MLP neurons of a small language model. Each row is named by its layer, matrix (gate and up: input weights; down: output weights) and neuron, and shows model dimensions 32-127. Each number is 128 + 32 x the weight over its row's rms, rounded and kept within 0 to 255. Numbers have three digits each. A neuron's up and down rows have the sign that makes its largest values positive.
Before each neuron's rows, "fires after" lists the tokens most often just before its 100 highest values on Wikipedia text that the model never trained on.

fires after: " |", " 1", " May", " 6", "–", "00"
L9.gate163:165138150116116130122117154104132148173125122162100105106146081145152144128159140141094152070168173088152077136179075155062121099135113101152079125080068139125085156121099151163101159198087125073119171158138155099046091163116133141130159128096142142180104184125130155206136135110157163089
L9.up163:086123154169165099142096118118113093129152144171073155164064115141126153110105181115113149132143098152129143133099140150120121110087144124129142101123105137151150188161189102115071197085090131180171054090102149129104129100101111093116127170110133144101085169143143110127160118110173119027
L9.down163:156150072031124132143122129133118115150153061092103127151146083116166125161153141085089101152171155093184061092153118107097094122132142137081144155109119103076094112133142175108190095098140092185081165133110135091129078153114172120090141078089155070149128103068182095158074117125109119139

fires after: "\n", "-", "|"
L13.gate151:142124068112085132052102103118092103122177047065101097138137060087118159118096129155101131090141112100192174093115149138146153135137188125171142162163130146078143108116085141125128123095125106084106153103116148160171147171141115081087119133081156121114149126158147108065142161157149150173
L13.up151:178097164138151103118142141118119140113161136135102122116152138091168087091107115106128158115108116115122158151107130071224137145136132086115117083133122164130097164154144131171154149117114135138178067118168130106198113113112130094144128132160139086178212154175149110142115144140050114102
L13.down151:161163099128164123151166099132085101131071152163115113105153155162084136125125139119146106103142165130138091119170132145136154108084129108112161158148120125138152129144095134124011066092092106092100133118143124111075081130131143139118156072113177094107116124149185153146223092128124144064

fires after: " the", " The"
L13.gate12:140150123145160082091140118091159171146100154125097143074154145173171204147142109142092094137148139058131166108146072105163040130120112099100137102116132142088144169112104116168108125154138147136102101000155112157134080113158105172161126124157162140043139184121160131193132111172123130175
L13.up12:141104126139132101170197091114164160126152100149152123131149111165140159122134095148120185125155077115180126118136151098087086116144151130114095098176143124072125111160145128093098180137103113082157109134157112134145101119072131136100173086174141190167193105169121074127201146133172157175
L13.down12:131113131117132149143116103126112136080135092116099174142158136121158140142143142212090160153110125087191097178133150134116140106068068107136150169150095149132157159131150149160074125163181153142183151121099041065085103079119096114058134107141143097149152122125129113064132087103087116113

fires after: " and", " to", " was", " He", "-"
L8.gate226:110121157102104081079174128091082053175103151087111139088125102107133133111146123093104119139173109098143085154112124103140096150071043131156111068189125084142095151101148152106089139108092122124081078161107132090140101116157182122116135109118111130105160108129154172117137140153136154098
L8.up226:157141128143089139054105122161082165154101104153122130104123103100130088029156089122092136112114105131080142132156179074077105150122117155142137123115105160106155134132142156124145109181108101126154198136103125110155099142071160120100175108089168146101158107138111180107114126125163032141
L8.down226:125106135168137104159106115126178149112037143103163122113099096123138174077131136124111096142143067127131101135169159113143110116178076158142070053136122184164120107154125177089131152155129113129131117141058146116113088123142075133051128113099060111169121089073146085142082155115113128113

fires after: "|", " \"", " known", "===", "osen", "\n"
L8.gate156:135135148121061164156127146153152082090131135139119138123126171153098169201139106172091180062114082098178176161166142122071143149142131153120160116086084132129125122100115136177147135127138076141154059132180132089158092097051148124110180104141153144173126178151138123071134154186116156139
L8.up156:199113156062168158181121142124178128115151174135161097084104153154088108163147155162101191139070138060151230133125093103122149142134135113107126149118073119091066147128154094147156157116146152094120156123139090107084124120132151135074112186122124155128157144190153158068169152117137163156
L8.down156:162115120152142034098133065171121110111075102151133114133071141126196091155110130143133100191181163188093159065115196132172136089111141098093084132103150131142141082134049119123122099152104167127124151126119111166115094161125169137104152054150168091075106164080164133114150118115147131086

fires after: " the"
L12.gate420:150118145091144120129175125087149193151131107124119108102143182146165179103167072105076133109049153108109073099101120070097107173123114138086109112237091153116124089139100115153124165107067127130121186086103128143215137151131088133090130140135109154095131108107144173137148112101103123158
L12.up420:112160159085135121092179092068180159138111089133147129123115116157136125104151103078106124130110112103178126149106121164108126175123132145101106146154116102108151083117059154123097140112116106113131166064165113104121153131090091156109197073163115178101108165092094170160230066115134069146
L12.down420:130086136139165108114107184125114090097083139190155155074075157114141123124133141177114125128099123125128123174112187145210162113123121152214098220137112164109182142170138188125076108146130117159130128126119115073073092131171135089108140138161172093135137153113122121136135134098123112104

fires after: " on", " On", "On"
L8.gate268:135089123127089161109160163114157094140078086173157166113101163129089157138085116121163123148081082160086129157139116099150092182221166105141169114135153081132147128137122100143163166078110097125118142128122148095126102089121197079133095160245081096093128158103185092141098154076118124139
L8.up268:103093036132084171126150124139121109148093055132146137070197111109136155208098142075103095128089114112138160150138098085099108088152141129162102070120141127112082136131067146094137140063096117160129133141119155162159116118158091143139139160121127152108111125133142118162189121204170160100
L8.down268:121144099020140169195109137094094139121104119125162102095171112134163160113128125100075119103126138146083115150123157173173117121110167137118067095128100115080166137091139192214166122132122199116089138125156111128119130130128104098144123162169111155126115120082098126151121089171154105104

fires after: " 2", " 3", " 1", "E", "W", " 4"
L4.gate410:121075180114155114069141149146178121072120093129108126122079130074122114131144097098183144142168146156080087099108088117117150100134128132147173107095111194093119154151033117148163103138141125106145071090135113184134136071146122120150096141132168142147120115154201122118127168174123062046
L4.up410:113071122126077127153123093154078121112168103156119129142144140137147160155177139130104068067100157110146139165099059090095187179147126105126117162148130169153064164107185137160099168152107188142123196175153197165203135141098108137135116130116168122122124109182144117101189116095061130159
L4.down410:089115145141139144120093044109120083072194114153128153121168128126093101177176106124136133090100163100138117186078082118118134143142130167124200111127155220094101146077108105155102123167129149117184109105129130152115135069183120134117153106104149127194123070186161113145138137095111149124

fires after: " |", "|", "7"
L3.gate166:134143136148141148155111131160131178125113132075142056075103085106191159108149070091087117114105099095172181125131120140148100145073101155185162157182198078114123102050110132132076148144147198151124130116152150162126130123112123151090150112148116105102147117100102120195125185100206143187
L3.up166:138129132177082117116145117119191160139123141159120131147135146154141115145121087195136157130148165114164131139152099091152057139143161112144073078149092115113090099136141048160131130128120135105187093101108106139067130090109105103150095084065119139077149195122136128134111134139157129148
L3.down166:121153105173137102149103135106115096123174115083187074179125082155123106212133105108111158130133101098140171159102109138114093133096142150149169165138190131039142147102115176101130124132144194144117097195141141125111054124117041173129187176149138092085138148147126124178138131091105152140

fires after: "\n", " (", ".", " \""
L4.gate438:124146136099124111113138147142131105142170144136154167126100101072117176094178117137123123120166112084104177115154138099143084124162132136114125143072064092132091187194127173072156149062092151153081146105189173104138097110105163132124126169136097120110124104170142120079148138130133102150
L4.up438:152153145104137140143157095109075131102174157101075118099099087170101104127186086128155125092146108128176160149182153119151074061189124124160130105073107118103168104144118137155129142080127173158103137138169142109196130106114132130103125176088107119085061155128123156104122135139110163136
L4.down438:168148163196173162096130136113115176124058196151177108143114178118111115203095127165134130189135140152107111079087187142095199147126147108137111111108132115143089119130105209150192111166114119165154070138142117140126102130143117154093099186100140125132135108122101125126104142135102135126

fires after: ")", " code", " zone"
L13.gate366:063132137096141154175120102093102124194108189163069143061107110140154092115153142096136171184165119118148134135090129130182121187050092096135146101141137130152077107139160103156141170183145130098113090066114090068154137163153107092107171095128092217127095128149101188085144079153176116153
L13.up366:143126150139149187176175114132181150144172149140163102088129165093101133123132096108138076112140161136151097089151120100130070164132147111125164169141147196125119145149203132148137151126243132155169197088165117098103166172050100111131083105114155127152121088157088113085121139136122155104
L13.down366:074122159148066100090172107146146178123129165155129167034181102152131126109125151123127134129138103104124122109133110083064124094136143125128135185137113104137149109125106101098114142149112096076108142072149102113142158101151112066126082050138171101056089221132121129162142149105094112145

fires after: " |", " Votes", " Apps", " L", " Goals"
L9.gate15:159161156089065109088099122114102111115128170075133131146151138170095122116162126146143090135048123040162189161094106106133108250166132131103104164169094145146151083097115176103106117120094141169116165125195117096190107086114178144108140138137147105101154151126077131137048108146117140139
L9.up15:139115101141152139118127124116185160145106136133110119144167136169126165116161079123106127121105165092090055162114030125112146146127115110127124113125119180099132094111137151110089087131143156187182138099171101140176113105091120139043104097080049135087148151181117085114135147126123186189
L9.down15:159139061104094081102187126088110136093158114166163141111076129145183122131187175182129054095111072091114185132130169140132112133138163127140062123113140098151111157163066144119105114098117117136146191192140134137114121138099172124165178150125174120074141140122130136123077109090095154029

fires after: " the", " |", " of", "'s", " among"
L11.gate243:117111126117132096119201113111154141146145126143138102130144192135081115149109134125040154138130141075184086160064123137120144096147132125085086123191138129089051109053164141128109123197073109095143086104147119123173180096124107145105146136113144154112130099159144131211136128124127101130
L11.up243:124110105139125148108157100165128173137152115160193090135166218107142110106115156102096117133106114080106083119111124109142103155171171100099100175101143129139069129127154172201090125116127075120130140104089114103147154091118069127102090066121107126098175107153125109182137131103116128163
L11.down243:125120197152078107110163129156196155137135207181120196178142157122132086163061142137103114169130186098108086111140131152117077089146175124130091187136124143109179144094204141147117113094155073143087184115087131104082160124150131100101101144140137164131197147154161121129142117123054086154

fires after: " on", " On", "On"
L8.gate363:135099129128105190106165113114157156079130038123137150136127098111144162122168136076202068151077059069147174071091093147165101105084135101111150109174121162139117123159115155188144145112136103114081044081113171093104067125119115120167152123141131143092163086121074148171102137142160144131
L8.up363:053141098134130164118177093102159078048148138134125148130169099117085135158073181128107170104072101083094067092068073125153116098118186129132172098118195168205119148133112122141134161105154086123131095127153116113078113131136090120111098115136140078083097114148156076135160123128116138156
L8.down363:139168167095106113128123122137092157083144138129166142114147161152200158151177112125127071119157117072120126169135100128156203186048116158169143190145078061113133182117155114179132166075104088128182134088132103095184154129128140115172121096100115099138140110114106160123105125154174125218

fires after: ":", ",", "\n", " \"", " as"
L9.gate176:130160149110103152154102108118120063161096188171113162038131155144126098119100169180116169143155132120126112139109071154112112108124118109147159110151155115164109090087177132139145131131168160093144177116137153103081124152138137108149157120155163180138166099180212150133102109073183096129
L9.up176:093150114149100163123127089104124083180150179095118138148107188046167150049132088159132191141137091133055174146142115148138134112103111113142125179172120133132123153149133133102113184067175157157084129175115129143111100169144123106105091107140078179111157127128127145095095109133172117144
L9.down176:173171111123135128153142153097050125113170180137157162125167169094143085147111084123128193102133063157130174158119114086124126149141146120131154124152141090119138109158106109127125116129095130059062175155104140176120095132107107156137115073090137080150159095105144100121125083127103057084

fires after: " the", ",", " The", " a"
L8.gate62:068115128150123168142180139157119150128117189190173149121138130092145132096120124115110152115130194161178204115112123105121126163186141135129198147090138095111088159055139193153097138160168112145079124139077119140179144119157169122156089084180114144128184136156147168129142077139102174098
L8.up62:111115150119152162114129129111133143192115106136128146145177174115158132131120091102151121134111167123132169112168110166092093109161151170128142112146111232187083111067121092090090158161113135077121094127103094081177177127109152113116112088121059103132067157135148098114170071111142185082
L8.down62:117086190109095109106181130126175122085123127157152104143114126120176131114117161178168110134148175155194117133117118141066178174121116096094179145097193099060098131083127162143119071130080102097152161109174074172145126150137191123124125056126155153126164092126089134100159088195092106097

fires after: "\n", ".", " \"", " (", "-"
L4.gate290:155104127089142117088129143128093096169156129076090184151175110167139165133186169112121146125149185106149139096146135180119132100141148119128120091141131151119173166160112166108140090154132135127135152112110154112194083151113164119081147139124161139129115081152144174119151077158161160170
L4.up290:151105127132152097089118143167123117173125121142130160107136096107089108101076104228103121101144138093131130100098145140128129128104124060142118099157175141118131137168109175054137103127094086109162150124154077198136114095164110112104115134094063152114139174126158127155124145166145099134
L4.down290:127182130105162113166096120148148118129141155115165090119154160115112163148165044071129147125076073139141099136114164118124099132179194173150164166072079117144102141105087130162069141148085182147133110113118136087145123109114130208130115134148150121105101187099121103156053148144132128069

fires after: "\n", "|"
L3.gate422:091134170135142094163156119139150153131157172139080096152122064122145088062111125100168124115089216147159193124109170130163128080144106129129149117096127121179115170100089045107148090167142101099125121081160149144133124136137107104159167132133095122123112219150134091140144179171131170151
L3.up422:151132139107129083150159128165154140074156111141158116056153122051162144107090089151130122133127094122096189122127140113179110101099082110144101116095064113109111110112148122141129108140102122096143173119118148162162097116105135094123151184151100205111196178123133104152154131169133130111
L3.down422:112169133154099162141090144105113087160116090111127121165137133159049141143092137082126139102105073122143106154166159079111132107151150120138102136138184147069137159166052165135101137102155118195070155161133112127115187180116093140156136060066130032138055072169120115119075131088092116099

fires after: " a", " the", "'s"
L10.gate109:136116146088107129150129125137114086190170099116150191123172123177163148124132099095122124085105132143169144108096102118065098172101150070149141080100147092105145091083079129177122114090066111196117139076126133125153153142077087161100110158102146095131132171123122131090177049132085137137
L10.up109:123168114148099117176116158190128089186152132129128184119138164136149188089162120109119152154119095170160141119127103103088092178105059149111038109115175119135138133123141116133153176068109111124149155140101139107164115105076080079095122093135120123097151131112135111162103120128111097115
L10.down109:144128116133210161145131173122086115149175187132132119111146137102149116121140111065096117088120133087124106120080098155097143076116098138134125100126149170128138117167154214197104123174128149108117111141095124071153121192102092188126118147078165061141104120102058133093140144136153132118

fires after: " is", " was", " are", " were", "ford"
L8.gate186:170138144124090135133146111098130124113210064138165184127095169083154124157107115119195098104086145190139099093145113124144122097120132190115199121105105115082146109093138044165165104117148110163156094097141105164148136078132094120108182110168202074197117105135133140154096099108127099185
L8.up186:127158140102130090117158142085122100137107101143154059135070106065093148129115209229107110153091145118152117135090110104159077141147090106157134161099123112121106109061167138100096061143138221122181177102138137131129152130149156161128103133071196116148106140096147106180126097183122122076
L8.down186:176126081139116117102149135061166152099122141096165095159045176076162172139139077136193089077106127152115120083148146131145082203184097152124147137143124163106125160081166110145138090105148163083107142113084119157161127156165108149084121123204143107140126128133043113171093144157106126153

fires after: ",", " and", " that", " but", ";"
L8.gate412:092134122095143115171115101120125153187091160091088098118116196102138109094141165130124141147138168097129156129123140152063065114158119104126182079184148154166149126126143131123101145126185075134060132125158172124107082205143132097150151144138152174153147178149170096093113115128070117190
L8.up412:107140113134095162190135117109124125117082155132146070144118139105153133144110090171117120153155121115146127116153158171081086085173124134165136062173131098170121154109148095102129156114148082133148102133147171079124093172119107098130117181138195150116178142139143124151077173132111156150
L8.down412:122171159161087099123101121132095188095074129120128144142148141091203116122163139152119149102126147135094133150100069090097102116159092158089103164114117159142120127158133167143088098154131139136123184209088145151163125153122116073087083120078163145120110119102106133128116030153078095121

fires after: " |", " (", " US"
L2.gate286:158121230118126131209148182190096173131156132088173122138175137130115104112139105101116133127116111095052087052153123108139159119090119130114085114167191147191117128124148102151131173150160118120127114070130134150107174135070162118079096067153154099150107033096130124177123151141113133186
L2.up286:129154195144143158179106114159135042111090154150122127088139144096132136110134139081108188173190089154142100182064109117167102099135135098121085076125199147106058153089090131127106135160185138107113108124154124159086117107096171180115172149180110098130170166084065131127109147200108126123
L2.down286:120101122154133151204147159131148064141141149157170190083151119143128138101122129156140123120170108181201117123088175161111082086159165169114086141134195127090133181100164136082121076116115147071121113140115091139133126100057110110088152142121138113143150135108134099165154089147155118079

fires after: "\n", " 1993", " 2013", " 2015", " 1986"
L13.gate66:128146126166130177180112103124053070162090111166143097129150102200124132126109090158118225139186118091139184101098151139143127156105155109086109071143131152098166143171155145157161088119146134125064140155110083087097128142097081123107123100157121127073096132137142157117174144132124147111
L13.up66:111140117163130140096069128133117124107107078103123111115162087160078179103116180143121113048153157089144159152118113113122130095154144155172134134113062113130201206120151174149184083093093176115188171101118111094114134115130159131154193149138144118023084173144181190105179138135143132137
L13.down66:134084133156084168105087101147143130136080093160173129142139156089079146140111174164123122128143090110094137129114138133146160107084168056126150129125162130155148175132173150153123090166131100131140189134101160062157113183121090134111147162086102132144117104140112089110174133108095083069

fires after: " |", " No", " on"
L8.gate387:156178102178099082098112140083049083126096105141140117088124099120116136112145140164125119101179075158147123138076147115167133158113136172134162193089188133218080108132133107157164163155164123112116109122136130053137095114140095121111107095115093059109120099111125108174098159127108187136
L8.up387:152163139108194136122117182087123131114161141134107079130136170078141082126223075181141159100093142140100134138169079095125102133119111132151120136141155141153109143161069135160129112094102065117132093116091172137113094136112100116108093108147142194118094119111040096204088148133149141095
L8.down387:149156100151094118159124222129141132083139080075111143095109112117095156101154142157138128127148113134144186134128214106132197158131146163096141162128125109128101137174192118131135135167169114140134059135133106074152110115176053144080115081135104065083160106127094100173126109112116156073

fires after: ",", ";", "),", ")"
L8.gate58:143092176066135164109156060099111082141147166092129190115153073157117117121138177114159137135106132169111151147154124152158121175104044139121178111172094098139143134088176174087156127083126070127124196138119071076118172105083167165095138074103140139077145157119140139129125119111102111185
L8.up58:178067128170164121126165190140116101138178093157143129147116085062122117127101140119122129110106142126100113132064086103148175173054084091130158107128080151084154144110145110133156127132076090141088168156136104129071140107060126104165162123079106140085120126142152085123099103148068091183
L8.down58:143120106089171140150081080083139117153146138079215121156116136092081142091103139101134112160145102121169153115128155081146057155109143180155119133120155101132074151166147140170162151150175195151139154178175173170177090125121149111149090133157135098119112080132119136140101169173130122129

fires after: " (", " was", " that", " which", " \"", " also"
L8.gate257:109162139136187152093107195111090104122139137112123189111114149136084099151130135108079105132144128126212076134150112114076175082142107193119167211122097114113113183087115133168089100138191117142113116125083146122170152133103113147110091096042181144151064141127129184057120161120136125118
L8.up257:119114111127123191117122084112119119098058170123131103099120086071154082114140084136156112165146118108097128139083119130117101114162125142101116128139075149148127105169158149121056175146111168190122126138060092131145112170114137141098097111168197151124130148159093153113149087185146094122
L8.down257:103128102082214110126144129161108146153130102130138118177145116119123162168153117162075118157127170140129104094103074135095114160099114110092116158139134115142156150186206133139128161104189140090144114154161137116091073155095128110109162101062043178180136165116140144060151201134126147163

fires after: ",", ")", "),", ";", " and"
L8.gate149:113126187079092139144144082139154123131108133112111145096116088142120138128100113078108129091115131167186111100120139127171118195103107122053224162108128115177096113119155104149068097132134084096113156150165185050076142130130120107086124090110125158153073093112197177121128122123148143106
L8.up149:094119144158119102107094092132051138231107158103049105119179111126110165105061128136132129122161098129147151077103208111144158132101104104101123081081150204155118060109104141141148155187067100078085109125136139132159143165155161144120135123117110203087091186133177121078136117140109137127
L8.down149:080081085139157155138161150155061088139175106117113188147171087188078137080127165138080086199133128135149164151147116152111096154158146089085162123076110089099188210124144122108115181109148089097127149085122116187154145088137173131127124133132128129132194118117117090133135147137168131150

fires after: ",", " and", ".", " but", ";", " that"
L9.gate329:140083144158103117126189157145111117157099131126115143060114116095090147105115089164156164128121132147164120145126118126097047124143110118093123120128115119132119173110136133157068147099129155108069142108127143108147109140153149153176127093126139205156109133173168151158130039101164172129
L9.up329:050131141109154156112138091116110171141088176129115162132172131121173125136128126119138167095155117090160125113098111137088130109083125147131190103161125127190154190133163146149142112127107124111070126143100108119156130160092148149085089129107118205103119116132168112207137070141110182176
L9.down329:157096100140112116179119154085118175150129136116131163165151138132117125086175134163151103155067101151171118150123123147065107130129091092126106078098154143144170194107135200125140109155087119120117138130168096156149123084151154164126106087088030210136169131118149178115181061153096155117

fires after: " was", " be", " were", " is", " to", " been"
L13.gate278:193099142108075131155136165104082068206123133107104115105124115083160072131109123129114101146136129148111165152118144112113140075108094166062105137166129089115146154078110135157127077146077138189128125098128115146119157166140131082130152103127093074150059146132150103203165061080068118102
L13.up278:153075073146106103143163146143154127115103196136147108128093177063147119155153153178127141111162104151088071200135120169150117106162137135154090174187143120154119093168162154095060145169178109068175090155119129114107114125127143119188183096095141179122160109118045128176060103113079112149
L13.down278:121104141052188095124107132073136059199122137135139098067145157132151144112143142138033134117115099150167133187119148069123116106160114165084117105100119087101161159137152140159156114130148091166109112154117132093172134137128121112158123163131123174114162079151072122103111131160115156106

fires after: " was", " is", " are", " be", " were", " to"
L10.gate238:149158120131155164095195163149117084154106159214142164128137193076166081169097082143103067143111106081092112149168148090156133066153136133133119154104111085053099112124134129216120105126121099153094136171187148122104133146137156173135116099146188079156133098139100122128188163111143105142
L10.up238:117100171177117100089203090140079119172130134180108163131120130094131080152117130154148095144118148076086119159070102146169151086154101172118132123088107140122089154093178097207168105123180102172124173104165162191078143161102108095083174103100135155149134151089102148101123087187132076113
L10.down238:116169146101122129126124125077136129162078189186119114154092156096154150126110101194165094177066146121144094161151098132099105150160133200085101169110107100098141163111134151107111090141129124119075150157162192178153161126137147066054147154165094063119160150135134090119144100135128134122

fires after: ",", ".", " and"
L13.gate382:118065104118178102245069120116100133119139106135120137151147166150105182148141168189099156149160133115095143094135148146151044151125105134163151135176116109151178090100098158158113121179117147098164171143158180111151123113129127154129103095189158162119168152116132136139163116090109148119
L13.up382:109196133103171170179143101059102096100160109177167078174132128121088174121129164131110136158191059128185131147132136128161152136109154117062131139152133114088140093117116145136087210144126112167123159110089093162087084148096148117169114097127186171166095067102134093147117105131065142097
L13.down382:184127085124121114179105153157121089061125094090122115202100098139101118139168196140110105090122123169076166123178118110126094147090128153144149118130127161104183109150082075128120154142178184123138124191082100134161104114151143165194098170132120121157100135104146137151124143130164105101

fires after: " the", " his", " its", "'s", "The", " The"
L9.gate437:105068152125140144086208124142175137121112142112169129063116151137132174178102147146043105143117133181176159130128163161121083064137102125136217110165087110135093141126131095109137089109110157144136148130143102167214124132109120051130089055100151188074103101171120141115130128095131182147
L9.up437:157186143167140180097099128124094146140130146066127131104123138105148081125095122098129153118150108213140104112136133147071139100073064097093183113153127109119118154166103071137101116078133116182132116122176078149182152147090121120103189132126167120103119170182123075111106114116094163209
L9.down437:189126138127105177151115145121181129117111125135153147073060137124157105147121179160148152144134147108153094137095098134129228125167057111106177184136105128124163090130122123121073111109117106114183131156148147190144130056104158111144096087143116156110171100208148144158158124163123163154

fires after: ".", " a", "-", " 0", " was"
L8.gate144:115084092185113113142153164170103119154114087142078160085116080159125149124137138143155114169111100141155134118127055118169157114143153086155122149110081119123170116128113119107162101095188107106128179134119190108157131122083136100110093065079078131117142113116116158158145049109108084126
L8.up144:129134175120085167108148105119118080171092106106146186105121141123077099047102114108092119082075146115132097092136142091127178118163133133146123080177115126095112119103156136131096158139044115132106170108125076124147160062111138156130158134082125093103141158129141163102060105077124112123
L8.down144:134114149130142089197114182142111139117136185165112157112088080110088111167118175135166122147121165132120152123114148165106126124147126119147150132116050139136088178191128114120085089168220194161117103139122136152142116159093135109133111134137158146114147069078127136117127139109038153174

fires after: " (", " \"", "-"
L3.gate352:185143120092088142137132140111126113107119180138152172126102124118177117153114120211091119110140094112136090137204097152062131086177121141124085141197199124091094130143142132131123170143147105122124178136130098102190137152103171153149110121143137149102068152136125079082169099104103162177
L3.up352:194141105131183142112110151130067109124167123146102145150130137102151129077142157157126139134098124123175094145110148109148094105099138162130118135135096154163151170145144133169135111102164163111193128123064182130152065114118092139121079157091124168162135195140181117104122077097218099098
L3.down352:155138112159125118085105141136079123120142161126119139126087207105139119130151144129117151118082148085157067110129134126156078105047151145100098152145109123143205135083166102182107090103177122105148120119092194124131071125119137150137107129111097138113135199175181134133112087102196118138

fires after: ".", " Apps", " made", " 1", " 6"
L8.gate431:092156154128141140129124103199137135156181171135140119086120117130146116112175124177059114094095191157152165143185103157182137149150123107132105119085107124144097164113143133073133140148142111083098159114181078134192130120111135085129116125153140153139079195118132082110109116138068162137
L8.up431:118052110105174137119129104103113126142110172132125209143157117149170118114145130092091126159134125120117124113119122173103113119125107092171119147176087160122145177095126178103159159119104097150136116156145060133111072130101081104136144116158124128150130137110145097089126132122124096157
L8.down431:057208081077120134128117167059079118119168115077181131149168095132113093141096118128155132122141148109103094069185118161119097139095114117133185124124091120155128189128087082168146149126137108164114134078121148107132122111120191171106105189110133109145086120205156118167155099125130177178

fires after: " the", " is", " was", " were", " are", "N"
L9.gate143:176134102091113085096138109145162117072145078118134127141148105111168160130179160071156121124102152229139133099129111110152083138077093149128119144138114149123126098126109086192095135122100111116095106143137103098100092070156139165117198087184147107159108050128158098111141128143191089111
L9.up143:196069131150163123143186129057151151094148119128103104071153104150098139173138070166105194127081102175136098169164104111077139095129148105113080130164111093114137124133111124183131115107069054123178173093130163076097129088161095145105115105107074084108113142129112141076137132092151078090
L9.down143:202105130133122089120160112128140135098155075138110129180100152129148151181121139161106100121100156129154132164136126149133166079130101073110135152137126135133130126119159098158104183140131085083146146146158101112098128147146117142081098090104144063104152131147114118103116114200169043094

fires after: " |", ")", " (°"
L12.gate365:126099117154170121178107127077179077120101111137157143098095124134195124097185107059164035122071083134129133092158128147158081141107092107112183166098184122180158129132064118125164121088092138103127128077093112077089129123118090155133172125126115139112094131117123121098149135107211126130
L12.up365:142105129090153121110156130137179145055110112168138128160117096145194130182100162115163125119134118182145146152167101089197125142115143211121145180172114109161147169159053096140141125151178089138125155090082180092169106128111111152146149123134175169155136145139126094133115138152153135154
L12.down365:081090109087111087137062128091110156127133143182178221139125141097128100108105123112119131078128112102182118061129174087115116023117120151144137093092117168132106130094097094177104161149165168089175153111106182150135118101110144148178150157139108149177156227113103102138166139124151177170

fires after: " is", " was", ",", ")", " (", " the"
L10.gate393:116101128131144143134193078160105136154099055152160139089125094050122099116177138129127103108134154134154129144089098140084133098129090124096183197118132160126103073109127090132126122132130113096217197127141101075134119192113176148133142126122228135122094099136154101093155110081170083114
L10.up393:092133175132116092145151111069096139162103109170098141129124127073159097138131165064116101105153230103184136160134194148161120129193106159110118166127115144141069163164140096138070115098124123133177103142153183120169105120164093110041133091133215155102129174083152088115186098119180092114
L10.down393:128060095124141112150173094110107135159141138142148154072141136211068098112120136218183113132132169130132141100137150146167151099107121159092127154109194146138142165090114159176110115086108198144196132137141130121183146163144185127177131150092141053135164179132067122139098148075144136128

fires after: " (", " \"", "-", " un", "/"
L3.gate104:133129143169119084156147137150113129116156152151112142096072127162150142120156126111097125130112116111110115154105095097061136136130124118117144141174130130150174120079165120141094060169132146098089112181126095120195097114131148183179130112180178154097110164106121085068163102176171115085
L3.up104:117171184177082126168167143131131074094168158158114158146114148138143133103160109131103120146080097123068118132071115138076147164119110130110178126165131154126114105159215111116119170155121174098096116159099091122159111095103119175166092103175177136097172121124142133076168070146155133082
L3.down104:155116163176073133162137152183091099162087126139119128143106112163134159136138146130098144132095135108082107134112141083120138131088129111113140163160133109173108106099140084135141077178111116127108080102172102139137075085094144136189133122183164122104126195131156131120134096181125135133

fires after: " the", "E", " and", "W", " a"
L2.gate124:133098084151077067152112169146099107116109214140126151103111171106127146155164096123148161163127119106100136156154081075136153125180167083114169117104057148105083126110102160061158116123161133121108137143121136152121122165125119154131155168071114139127131143169195174079124113117110037175
L2.up124:134096142135095121103085192134094078102090122127126146113156121125165122111170074109085231110134142135081123156098048121107102187110176098146169134122124170103091147104158110137119126118136144134101095140073113101157035146090124158130125107165149166114176123132182096134182082095135101110
L2.down124:110104095155075067110128150135104115110128212142159172082122189091161132147201123147124168149125111072111089146132095113113130141166159137098122144107089191140103135092098159064131133118163128092107137129105109138121118120129118156164128135083102108111140144149214165067100109111086052162